python train.py --n_layer=25 --n_kv_head=2 --activation="squared_relu" --norm_place="pre" --norm_eps=1e-06 --tie_embeddings=false --decay_shape="sqrt"
MLP neurons of a small language model. Each row is named by its layer, matrix (up: input weights) and neuron, and shows model dimensions 64-127. Each number is 128 + 32 x the weight over its row's rms, rounded and kept within 0 to 255.
After each neuron's rows, "fires after" lists the tokens most often just before its 100 highest values on Wikipedia text that the model never trained on.

L12.up325 [169 170  58 120 132 123  93 157 135 107 130 149  69  96  81  97 121 109 126 179 190 167 143 115 167 118 177 177  96 116 133 137 128 143 153  66 157 102 143 118  87  61 123  91 159  98 157  97 129  96  99 148 114 121 108 106  81 130  95  67 121 142  96 118]
fires after: " co", "C", " C", " U", " I", " the"

L12.up282 [107 138 152 172 148 112 166 128  97 109  72 114  95 103 207 104 120  68 140  96 164 114 114 108 178 149 149 106 108 118 128 119 138 148 143 161  92 105 173 104 115 122 167  82 168 130 123  66 116 122 173 123 100 165 173 146 172 101 135 103 144 163  98 132]
fires after: "-", "|", "---|---|---|---|", "er", "or"

L14.up360 [130  96 145 138 121 114 186 118 167 141 114 150  63 134 162  56 137 104 153  75 102 143 127 106 162 146 102 120 125 120 137 147 138  63 156  60 120 170 175 146 102 128 193 127 125 133 137 124  92 141 163 103 188 119  94 129  47  97  66  81 103  81 169 101]
fires after: " at", "er", " the", " over", " an", " under"

L10.up564 [128 108 103 123 146 196 147 153 124 133  88  86 120 146  75 117 119 116 114 135 152 141 122  95 180  92 149 169 148 163 172 119 139  83 110 165 150  76 148 185 127 123 130 108 144 144 173 102 106  93  99 124  80  80 118 160 115  97  67 111  78  96 113  66]
fires after: " F", " ", "S", " sp", "F", " f"

L6.up87 [116 145 105 118 149 204 140  92 144 102  93 127 179 111 129 114 153 113 128  90 137 118 126 124 135  66 147 204 122 149 160 113  74 104 135 139 149 136  90 164 135 111 124  96 140  93 125 136 119 140  82  81 140  38 116 109 146 180  82 158  77 146  90  86]
fires after: " ", ","

L10.up644 [117 181 187 141 128 135 213 156 126 100  91 123 101 111 129 160 110 183  63 113 108 123 140  90 209 152 127 121 113  96 131 149 121 187  78  99 113  91 120 135 112 126 189  50 149 124 113 107  97 108 158 130 148 122  83  91 170 135 158 144 106 128 135  90]
fires after: "s", " P", " p", "p"

L10.up103 [105 132 152  75 106 105 127  97 172  70  83 113  63  63 106 124 115 174 163  85 175 148 116  91 131 119  56 171 176 147 127 129  49 142 103 146 166 133 116 171  92 106 157  84 136 131 175  71  99  95 142 138 119 117  85 172 148 167 173 122 129  84 167 178]
fires after: "f", "p", "im", "ed", "mp", "s"

L9.up255 [114 155 150  62  81 175 195 113 206 162 168 152  88  82 101 103 135 124 191 155 127 121 118  85 127 138 140 131 101  76  97 134 106 120 137 195 173 128 142 213 156  56 128 142 138 128 127  96 122 181 133 108 151 140 151 112 110 165  89 143  90 138 101 134]
fires after: " d", " D", "D", "d", " And"

L10.up322 [208  86 149 109 114 131 168 128 120 172 156  55 139  60 135  75 106 136 121 111 158 108 190 114 161 126 131  95 135 150 121 135 112 165 156 128 111 140 123 138 176 131 105 116 150 137 136  49 150 110 118  57 148 165 122 133  77 141 119 149 135  99 122 164]
fires after: "\n", " C", " b", " H", "|", " de"

L9.up285 [133 127  70 104 149 182 105  81 131 122 132 113  88 103 143 131  94 134 120 162 156 102 131  91 152  68 111 198 171  89 115 146  84 116  28 152 154 120 152 208 140 125 123 124 122 153 123 134  90 132 158  90 105 100  92 181  52 138 133  87 108  69 159 154]
fires after: " E", " in", " In", " A", " re"

L16.up277 [118 149 177 137 145 169 128 112 138  86 110 103 141 126 172 137 109 139 115 122 154 154 130  77 156 168 111 102 204 121 141 138 138 136 125 124 144  73 118 178 195 138 138 151 108 129  97 134 112 140 171  67  75 193 134 124  26 125 156 126 129  52 166 108]
fires after: "s", " S", "c"

L9.up148 [163 141 170 101  88 124 162 107 117  90  49 103  82 125 165 121 165 205 100 126 111 194 112  68 199 153 132  72 134 168 135 137 137 171  79 189 131 130 136 163 174 133 172 137 122 121 164 139 123 107 159 101 175  98  80 167  74 161 142 134 147  71 150 111]
fires after: " as", "s", " based", " p"

L2.up87 [152 158 150 183 186 131  84 114 132 110  94  91 142 113 165 134 158 114 129 139 152 153 116 117 180 119 117 158 211 152 151 156  90 110 115 133 169 104 152 163 180 118 130  96 149 146 109 136 114  92 132 138 144 143 117  90  96  80 137 128 114  46 121  81]
fires after: " S", "s", "S"

L3.up289 [150 130 128 190 107 147 171 113 122 101 110 148 192  83 181 130 113 160 125 140 167 132 125 111 154 106 154 163 123 111 145 164  67 131 165 142 143 108 150 186 203 122 129 115 124 109 150 108  29 138 174  98 111  61  86 127 117 166 163  86 164 113 159 101]
fires after: "s", " S", " |", " at", ":"

L6.up705 [149  85 109 161 188 128 140 181 110 130 136 104 107  82 135  96 148 115 130 108 146 132 120 107 109 151  98  79 112 131 161 108 107 107 161 102 141 106 152 130 156 136 124 122 128 155 148  72 111 189 150  54 148 129 133 120 164  85 102  26 108  92 112 158]
fires after: "\n", " un", " (", "==", " Me"

L9.up668 [ 73 127 118 132  88 118 125 145 104 114 125 129 120 144 139  88  92 175  87 127 119 154 124 147 191 119  59 111 118 119 151 144  72 130  73 177 124  94 107 145  92 116 215 106 148 154 118  90 149  87 159 153 164 161 124 154  68 172 117  74 144  95 117  87]
fires after: "s", " the", " Z", "A", "z", " a"

L12.up684 [141 114 101 194 183 179 145  96 159  92  69  70 174 116 145 141 108 128 141 109  90 140 134 102 119  89  59 138 134 123 142 154 107 107  75 117 136 152 124 148 113 101 124 107 154  96 132 130  46 119 190  69  91 161 146 167  54 137 187  97 144 121 119 177]
fires after: " in", "in", " In", "f", " E"

L6.up64 [150 155  95 139 108 148 107 120 164 119 107 144 169 135 180 125 175 104 125 151 141 117  93 139 123 124 127 187 104 106 159 122  27 140 104 123 160 140 162 133 142 109 149  89  87 103 119 166 114 169 126 115  98  95 132 101 175 156 105  88 109 213 165 139]
fires after: " ", "on"

L6.up678 [ 82 181 121  44 149 134 116 105 112  96 109 155  77 109  78 117  80 147  67 118 122  96 130 155 115 136  96  66 153  99 146 121 104 173 174 102 138  96 150 155 121  88 166 150 110  81 124 173 115  94 117 173 165  81  90 208 121 141 106 124 132 151 161 165]
fires after: " Ch", " p", "op", " sub", " per", " Per"

L12.up629 [128 142  90  74 157 193 142 117 112  68 162 109  96 144 141 134 191 109 129 119 113 132 109 136 141  84 164 160 100 115 143 124 142  89 169 157 183 153 146 180 117 112 124 142  78 118 125 131 121 155  94 103 162 132 124 124 140 141 121 171 172 120  73 128]
fires after: " ", " to"

L9.up122 [ 94 143  74 139 125 147  95 127  99 111 142 147 179 110 121 110 105 136 124  83 145 104  93 147 134  66 113 168 135 128 127 111  94 139 159 160 134  90  90 186 115 103 134  78 159 151 121  97  88 127  63 137 133 125 102 203 123 141 109 135 105 148  90 115]
fires after: " E", "e", " g", "ga", " A", "ce"

L15.up459 [136 137 128 128 153 143 112 108 172 124 120  98 187  20 153 159 119 141 117 126 161 132 148 121 154 128  97 103 169 170 157 162  86 110 128 117 130 110  99 183 179 134 146 115 123 142  99 151  82  88 148 127  85 109  86 107 138 165 120 153  76  53 123  98]
fires after: "s", " S", "per", "S", "f", " h"

L15.up268 [147 108 125 187 107  92 135 176 122  94 141 108  48 124 144 128 109  92 115 104 119 198 107 102 161 132 154 172 101 148 140 118  87 141 105 138 148 134 124 153 154 124 120  82  93 152 121  95  56 157 189 110 132 161 120 179 133 149 167 127 146 170 101  62]
fires after: "s", "c", "y", "la"

L10.up156 [110 133 114 116 123 166 120 140  91  88 109 149 140 116 172  98 134 213 118  95 197 114 134 127 169 149 144 131 149 131 125  95 111 139  87 176 144 127 155 221 187 126 165 162 145 135 136 142  57 127 139 143  73  74  82 120  69 131 100 143  66  95 145 101]
fires after: "s", " S", ")", "e"

L10.up467 [128 164 117  61 118 118 161 125 113  85  76 153 120  97 128  97 143  94  97  92 185 169 113 178 147 155  22  73 143 133 201  64  49 181 117 151 112 115 154 145 158 140 210 119 101 156 183 110 146  92  83 108 123 123 164 121 121 137 144 101 161 157 111 126]
fires after: " Jo", " Ja", " Sa", " co", " pro", " Z"

L6.up36 [141 129 144 121 145 108  88 147 122 153 144 153 150 133 137 100 110 144 118 129 137 107 125  91 151 128 121  79 167  81 134 177 117 110 155 116 117 113 150 180  85  21 133 119  99 121 162  61 105  91 161 115 192 100 100 125 139 128  89 154 127  69 124 157]
fires after: " de", " in", " con", " De", " a"

L6.up376 [143 158 111  39 165 179 149 127 118  93 106 137  89  86  94 137 137 181 144 123 172 135  93  67 108 133  64  95 154  98  86  68 127 193 137  55 148 125 156 131  71 103 175 131  85 153 108 151 116 105 114 151 110 107  81 160  74 119 126 114 137  77 160 147]
fires after: " ex", " sub", " un", " ", " f"

L12.up765 [116 127  90 147 161 154 133 131 160  69 128 114 105  59 121 147 130 154 163 122 149 122  97 120 149 108  49 156 146 127 175 127  78 131 115 125 120  84 118 185 172 122 124 116 138 151 194 137  99 145 117 144 142 107  92 128 149 124  79 122 125  40 170 143]
fires after: " in", ",", " In", " January", " June"

L12.up728 [ 97 153 152 112  81 127 133 162 130  82 134 113  83 109 134  71 125  98 213 122  95 122  84 155 123 170 126 161 132 114 145 135 167 102 139  83 150 130 148 157 130 126 146 140 150 147 173  98 160 164 200  45 137  69  99 112  82 120 118 119  92 118  82 149]
fires after: " include", " over", " under", " main", " list", "ward"

L9.up5 [ 91 130 113 166 151 157 118 132  95  84  83  92 100 100 198 120  94 138 101 152 157 146 138 165 135  57  84 128 163  38 138 127  10 128 116 124 147 122 127 164 177 143 183 145 135 155 164 120 134 129 124  80 150 147 136 123  77 165  88  72 146 120 172 139]
fires after: " Le", " Z", "le", " Jo", "s"

L2.up384 [ 98 165 182 168 132 151 133 141 147 135 125 137 130 113 156 105 149 134 112 119  85 131 134  82 155  95 142 165 175 149 109 151 117  91 135 173 114 108 133 147 177 107 160 148 104 152  91  49  70  87 168 116 175 125 108 125 106 111 163 138  94  93 168  55]
fires after: "s", " S", "S"

L14.up356 [180  79  87 127 146 162 113 162 152  51 155 108  84 146 141 121 121 137 169 148 110 159 159  89 144 153  87 146  93  85  84 155  87 164 123  75 128 149  99 128 118  98  98  60 107 145 139  47 102 166 168 107 157 130 109 148 152 131 128 183  73 142 130 142]
fires after: " vi", "ic", " me", "an", "en"

L6.up695 [140 136 196 124 107 158 213 132 177 121 134 107 145 107 116 134 158 201 153  99 114 169 230 136 160  74 129 166 152 157 125 122  63 115 123 154 123 107 173 119 162  92 166 143 209 128 121 137  88 113  95  76 168  97 103 132 115 108  91 128  84 130 120 133]
fires after: "d", "ill", "tt", "b", "k", "all"

L14.up59 [118 139 153 141 141 141 150 166 133  83 132 132  87 128 152 118 160 115  97 102 124 189  97 133 160  93 129 221 109 127 118 162  60  99 112 107 155 134 160 151 170 119 221 121 155 170 124 108 108 169 138  63 131 111 148 142  80 119 151 121 155 158 140 107]
fires after: "y", "l", "s", "r", "n", "er"

L19.up318 [130  82 121 184 129 149 150 117 134  76 115 117 150 141 161  99 105 128  73 121 121 167 133  94 178  82 115  97 140 160 171 115 116 153 132 170 122  88  96 136 168 122 210 151 128 157 126 117  81 105 181 115 168  94 176 141  59  89 128 128 109  51 131  75]
fires after: "s", " S", "ri"

L6.up596 [177 192 114  90 138 162 108 127 112 153 167 135 123 140 103  92 135 116  75 171 132 126 187 108 160  98 144 176 113 120 196  89 126 169 133  82 163  55  76 154 186 115 132 112 123 104 140 120 114 112 145  85 194 141 116 124  75 153 138  58 144 139 117 126]
fires after: " C", "C", " sp", " Sp", " c", " P"

L12.up612 [120 125 134  60 164 204 188 123 150 126 134 135 115 128 150  94 142 127 122  85 155 129 159 129 149  50  98 148 169  71 142 144 148 102 113  87 155  93 136 181  68  96 118 185 145 106  98 145 140 108 109 120 144 133 114 109  94 179 142 159  97  77  74 151]
fires after: " ", " to", " a", "t"

L10.up66 [184 151  71  72 150 117 135  68  77  82  92 144 137 133 145 110 118 169 132 194 170 202 124 108 158 141 133  99  90  63 215 141  80 172 138 145 120  95 116 133 133 118 193 119  88 136 158  97 157 149 100 146 137 130  74 129 130  82  80 105  90 114 170  88]
fires after: "ce", " comp", " per", " Ca", " sp", " me"

L9.up230 [109 109 119  79 134 180 120 129 104 146 149 148 101 130 159  98  69 142  97 124 119  99 107  66 129 139  58 118 217 142 174  92 144 103 173 168 139  77 161 180 164 114 140 145 148 159 191 138 126 115 155 108  74  45 136 147  78 128 103 107 113 117  99  77]
fires after: "-", "e", " 1", " E", " ", "ub"

L6.up632 [156 157 150 196  66 130 168 133 193  85 183 159 135  99 125 148 156 139 156 118 125 140 178 150 147 106 123 137 111 112 185 113  90 115 158 151 118 126 182 168 160  49 114 141 134 149 152 135  30 151 128 117 153  72  87 134 135 140 141  85 181 172  90 114]
fires after: "b", "d", "k", "gh"

L6.up485 [206 101 126  82 132 202 219 177 206 128 165  79 175  65  69 123 147 205 142 121 128 146 193 134  98 148 121 126  99 141 151 108 113 135  79 109 159 101 143 119 126 103 217 111 134 109 131  86 128 102 116  81 153 150  87 105 111 104  88 113  96 131 101 149]
fires after: " ", "b", "/", " p", "d", "-"

L9.up516 [126 120 150 115 154 137 126 128 129  61 107 116  71 121 134 125 141 165 145 142  82 199 141 107 155 110 112 160  96 115 112 140  97 227 124 111 116 177 112 186 114 120 146  98 148 117 137 125 118 194 120 100 132 155  73 135  98 152 134 177 130 135 169 130]
fires after: " vi", "cc", " women", " Vi", "an", " an"

L14.up472 [132 120 137 178 126  91 153 153 168  33 101 172 121 115 122 143 132 193 132 158 147 144 143 117 129 148 153 145  78 134 137 156  99 114 140 108 195  91 130 191 115 126 174 100  74  82 150  64 114 130 155 111 147 167 147 157 102 192 123  90 139 128 155  42]
fires after: "s", "y", "S", "us", " U", " As"

L6.up635 [114 113 173 173 135 142 127 102  97  90 117 121 167 100 153 144 182 113 144 143  82 104  82 153 166 134 146 148  91 155 220 141 100 141 179 167 147 140 165 197 162 114 147 125 101  97 122  96 112 143 124 105 120 125 118  97 101 183 131 101 148 142 159 134]
fires after: "s", " S", "ro", "lo", " No"

L6.up746 [125  69 104 139 154 188 112 127 109 107 159 137 135 107 130  98 162 126 144 145 138  71 114  63  76  35 135 144 184 140 109 149 113 133 114  57 115  90 131 119  92 136  63  92 126 114 133  82 104 133 116 127 114 109  92 133 124 163 107  82 138  72 116 139]
fires after: " ", " (", ".", " \"", " un", "\n"

L12.up40 [132 139 111 174 153 132 128 135 109 118  75  62  85  74 180  89 103 147 124 132 140 145 138  94  65 136 130 150 146  97 115 115  49  85 133  76  97 132 135 170 114 139 118 154 135 136 131  86 113 165  98 127 140  78 110 138 167 110  99  76 120 136  90 102]
fires after: "==", " re", " career", " ", "\n", "==="

L6.up114 [141  81 121 103 132 201 167 135 115  79 154 108 109 112  80 108 127 138 146 106 181 101 143  90  97  68 145 111  77 104  75 123 119 146 128  73 112  85 153 188 126 129 121 156 163 103 121  74  92  94  76 146  94 144 111 147 159 161 113  99  82 120  80 133]
fires after: ".", " (", " ", " \""

L12.up100 [138 123 176  92  97 165  96  98 106 117 176 106 135 144 161  64 104 143 100  91 159 107 113 135 147 125  94 109 202 131 127 123 103 127 153 119  90 112 119 118  95 116 112 117 127 171 143  25 135 127 131  85 119 137 137 218 127 126 101 125 112 155 153 131]
fires after: "|", "-", "\n", " |"

L15.up761 [156 188 151 137 160 105 138 179 121 116 134  82  98 107 138 110 123 187 118  86  94 191 153  96 116  99 157 115 133 133 144 139 114 132 121 147 126 114 145 136 142  80 195 158 127 162  98 165 136 134 154  71 130 154 128  94  36 149 174 112 117  63 144 154]
fires after: "s", " pass", " an", "p", " p"

L6.up445 [152 192 101 155 175 107 108 150 172  93 115 127 121 100 121 144 111 119 117 182 143 114 125  62 183 160  38 143 158 114 113 121  95 126  84 121 109 129 140 179 151  34 148 120  83 153 163  87  84  92 135 120 124 126 142  91  75 144  94 109 108  62  75 137]
fires after: " con", " in", " Pro", " dis", " pro", ","

L16.up543 [131  98 165  49 112 163 108  82 103 101 114 136 184 127 124 139 166 169 133 114 171 127 166 101  88  92 148 138 175 113 150 164 173 168 106 171 118  77 138 103 124 122 141 122 139 112 149  97 125 148 137 128 103  74  86 103  80 136  95 122  83 141 149 166]
fires after: "it", "g", "t", " T", "da", "hu"

L10.up553 [143 175 133  60 107 137 169 112 161  85  58  87  81 109 182 142 121 175 136 104 178 140 143 128 160 165 154 145 117 125 141  98  98 238 138 109  76 161 128 141 100  81 179 106 179 112 192  79 153 166 143 129 141 150  42  92 181 116 139 129 119 118 125 164]
fires after: "op", "p", " comp", " Com", "ist"

L9.up165 [111 170 126 140 156 115 144  84  98  49  83 112  95 105 149 142 165 176  93 133 174 156 117 114 152 146  80 179 126 124 120 160  64 146 126 130 133 140 136 125 128 128 207  83 143 150 131 135 120 160 131 116  89  96 108 185 105 146 119 130  95  59 148 175]
fires after: "s", " ca", " Ca", "es", " ex", "op"

L9.up450 [184 137 158 166  96 136 149 143 217 111 104 163  97 124 165 157 124 183 156  76 173 143 140 128 194  96 127 143 156 171 147 146 143 158  95 181  99  41 176 143 178 149 191  90 142 201 109  77  59  82 157 128 215 104 110 156 109 108  95 119  91 111 142  99]
fires after: "s", "S", " S", " O"

L6.up693 [ 94 138 164 136 126 183 174  85 162 118 129 135 167  64 114  83 154  93 164 106 107 147 203  97 143 142 134 141 153 110 156 142 123 108 120 143 144 113 160 179 139 101 138 114 139 170 163 111 142 145 145 114 182 110 138 128  73 141 123 143 105 122  57 143]
fires after: " d", " D", "D", "d", " c", " C"

L6.up755 [139 108 137  93 123 127 183 161 164 118 151 139 127  80  83 138 129 183 166 112 122 209 131 136 126 142 136  94 139  92  95  94 114 134 121 136  97 147 179 203 102  90 143 163 162  93 170  96  63  91 113 105 128 119  90 126 141 121 117 123  71 106 127 118]
fires after: "d", "k", "ten", "b", "im", "mb"

L3.up646 [121 111 115 145 133 160 153 127 193 129  88  61  81 111 111  57 195  87 148 132  86 118 157  91 144 140  83 146 154 104 138 144 130 122 140 141 137 129 159 108 184 107 133 129 180 161 180  74  98 135 108  85 149 148 105 125 159  90 121  95  64 122  86  71]
fires after: "-", "\n", " (", "iv", "d", "ist"

L12.up77 [134 179 106 106 109 144 133 120 131  94 105 173  82 148  99  89 108  83 132 104 162 186 105  87 124 115 134 138 118 170 113 117  91 135 142 137 129  83 110 123  88  75 152  86 189 155 182 106 102  92 124 108 119 152  85 145 153 106  59  84  81  95  89 153]
fires after: " co", " the", " The", "ro", "The", " Co"

L6.up303 [106  87  87 144  85 162 123 148 141 113 151 135 127  88 143 132 101 156 137 126 114 115 156 131  96  62 124 147 179  56 110  75 136 149  94  62 118 140 135 119 109  81 116 138 154  83 138  79 109 148  90 153  84 104  84  94 166 189  95 143 100  89 104 139]
fires after: " ", "wi", " Le", " Do", "ctor", " ("

L9.up263 [135 117  66  93 141 176 132 135 182 150 116 106 135 106 108 142 132 129 175 123 103  96 159 138 100 150  37 193  81  84 182 161 113 120 128 162 182 139 100 190 140 134 125  88  70 160 139 110 117 159 165 123 186 111 138 151 127 131  85  95 139 164  60 188]
fires after: " in", " In", "d", " Ma", " out"

L10.up527 [174 179 148 122 142 142 176 120 175  84 131 160 121 135 112 127 139 120 154 132 100 157 136 105 149 180 162  97 114  75 171 101 101 139 158 111 154 160  85 133 102  69 131  59  84 119 154  95 144 131  96  99 147 176 112 136 100 153 150 108 101  89 159 189]
fires after: "p", "d", "ph", "b", "n", "op"

L10.up279 [146 202 119 145  87 142 160 128  81  80 153 103 170 102 196 141 135 182 123 124 171  99  86  94 170 118 143 160 169 157 120 104  90 119  69 170 104 114  92 149 175 125 181 121 143 120 117 128  50 153 181 108 142  49  94  97 162 110  69 136  87 125 117 144]
fires after: "e", "s", "es", "ro", " S", " Ro"

L16.up402 [106 156 142 157 127 118 192 152 158  59 105 108  70 121 187 144 111 103  99 130 153 113 154 161 181 131 109 138 118 118  99 102  86 178 127 134 140  83 125 171  83  80 207 137  92 101 165 121 106 128 114 121  99 157 124 116 122 151 153 134 159 126 170  57]
fires after: "s", "es", "p", " pass", " goal"

L10.up421 [134 180 109 121 169 114 147 134  88 137 218 150 144 126 187  94 117  98 134 119 188 133 139  81 102  94 128 110 182 133 156  72 111  75 132 158 101  87 122 155 205  93 125 129  99  94 119  88 124 136 159 119 124  34  50 122 135 137  93 122 107 144 122  75]
fires after: " play", "-", " place", "ub", " 1", " Gold"

L10.up105 [152 150 123  59 136 125 154 113 128  89  49 154  74 112  97  84 129 172 127 131 136 139 149 100 121 141  88 116 137  89 161 129  30 171 149 126 108 125 117 220 170  43 153  98  92 150 170 130 152 132 111 138  73 131  52 178 114 119 135 123 112 116 144 120]
fires after: "p", " per", " sp", "op", "s", " co"

L19.up153 [131 164  86 112 142 107 152 108  83 106 118 125  98 154 153 148 122 166 157 116 193 180 152  99 159  64 144 146 136 154 162 105 128 148 116 136 116  75 150 221 148  97 166  54 145 174 107 107 101 180  82  97 130 103 159 158 143  93 102 120 126 183  95 117]
fires after: "te", "e", " Te", " E", " Ma", "ur"

L16.up44 [136 140  88  70  99 184  90 134 132 109 120 113 172  53 147  78 151 132 157 146 120  99 112 156 146 108 111 111 126 103 129  92  76 100 123 128 126  87 128 170 152 105 175 169 132 116 152 115 188 161 186 100 176  76  62  75 124 172 114  90 100 153 175 151]
fires after: " Lo", "-", "le", " lo", " To", " "

L9.up507 [161 127  97 116 149 138  99 123 125 169 136 117 119  98 149 112 106 110 159 108 128 126 153  88 143 156  88 186 121  84 146 130 118 222 101 144 154  98 165 159 197 148 104 138 103 149 156   8 141  91 126 139  87  79 113 126 130  92  94  91 145 134  80 144]
fires after: " in", " In", " Ma", " ("

L6.up660 [187 116  80 134 161 129 113 114 129  81 184 129 110  87  94 122 124 129  82 117 125 126 133 169 129 160  99 190 130 138 142 155 114 119 164  95 159 148 125 172  94  78 111  90 169 109 127 131  99 127 135 127 153  78 123 118 102 136  86  88 137 103  87 151]
fires after: " ", " C", " c", "C", " g"

L3.up166 [110 139 134 112 120 100 139 112 184 147 138 116 142 103 203  38 131 139 146 191 161 165  81 111 166  73 123  86 153 108 149  92  67 118 119  98 150 131 132 110 119  82 149 132 128 144 197 136 160 120 181 103 152  90 106 155 155 113  95  62 126 173 104 108]
fires after: " Lo", " lo", " Bo", " Go", " do"

L6.up512 [ 72 124  93  94 111 182  84 144 204  84 142 143 163  74 135 123 126 113 160 101 119 119 103 153  83  95 143 123 141 151 169 147 100  80 118 126 163 137  86 116 132 118 178 111 167 107 114 126 133 129  79  99 134 113 153  93 155 146 104 104 143 142 111 111]
fires after: " ", "e", " J"

L6.up328 [ 91 161 205 118 124 171 156 145 181 151 178 124 172 115  61 122 199 118 198 105  85 187 121 123 104 114 136 111  89 116 110 119 141  80 152 135 149 152 166 137  70  81 177  90 152 169 118  94 119 151 102 160 170 161 135 126 141 134 126 143 136 107  85  81]
fires after: " an", "d", " ", "ed", " d"

L9.up96 [171 193 140 108 121 153 164 105 117 164 185  95 141  40 124 105 152 134 127 176 179 144 117 120 158  61 154 134 116 125 123  99  86 155 127  79 133 146 128 121 133  29 114 167 158  99 141  96 138 156 103 115 153 129 114 124  78 120  85 105  86 130  98 128]
fires after: " B", "C", " C", " T", "B", " G"

L16.up495 [159 112 110  68 152 155 200 130 111  91 192 112  89  97 159  69 159 124 144 130 129 149 121 135 150 156 125 194 112  75 137 110 142 100  91 132 136 101  81 153 133 120 147 160 135 119  68  96 168 125 177  71 179 111 106 124  71 162 134 129 145 109  80 139]
fires after: " to", " ", "s", "k"

L9.up657 [229 115 167 104 140  86 130 132 131 142 139 141  81 112 148  54 124 162 136 145 204 153 129 140 172 106  94  88 194 129 104 151 104 158 140  95  90 105 181 106  73  98 154 116 129 200 128  70 136 124 144  80  96 145 148 124 137 152 150 119 131 147 113 125]
fires after: "\n", " c", " C", "|"

L6.up236 [143 152 144 101 162 187 154 141 163 122 113 160  84 112 132 113  93 150  89 122 138  93 139  93 139  72  19 149 217 113 131 131 112 121  96  61  88 114 146  92 133 103 163 122 126 139 139 109  81 127 163 153 165  90 107 118 114 115 127  96  89  90 149 119]
fires after: " con", " re", " ", " pre", " sub", " level"

L10.up243 [135 159  97 111 147 160 133  97 148 134 149 125 104  90  88 110 175 183 110 163 125 127 163 151 140 123 140 112 184 151 136 168 153 150  88 116  82  67 178 160 190 114 207 142 223 116  99 108 168 159 138 137 113  68 118 131 123 135  63 155 122 161 169 154]
fires after: " T", "t", " it", "k", "at", " It"

L12.up753 [176 172 152 142 123 107 176 101 167 185 155 117 100  49  94 103 119  85 190  94 110 125 142  62 121 117 108 186 134 133 156 113 142 108 134 123 152 137 146 120  87 104 125  98 120 147 182  32 108 201 185  68 126  96 122 168 135 115  76 119 112 140  62 102]
fires after: " D", " under", " main", "or", "d", " de"

L2.up447 [126 165 142 175 160 140 129 122 117 100  81  75 126 107 207 139 144 177 119 138 128 173 106 108 136 143 131  96 150 123 129 159 148 147 159 177 170  57 134 168 150 128 169  71 151 110 105 120  51 108 134 129 141  83 163 151 112 148 142 148 111  94 156 102]
fires after: "s", " such", "es", "ities"

L18.up218 [105 141 166 163 157 118 133 122 225 140  89 128 150  65 238 107 148 101  93 152 126 148 122 115 181 187 137 167  97 139 174 101  90 162 104 161 102  85 132 101 151 119 147  93 152 163 124 120 123 132 181 116  96 132 163 179 157 165 155  94 105 109 148  92]
fires after: "-", "s", "|", "---|---|---|---|", "is"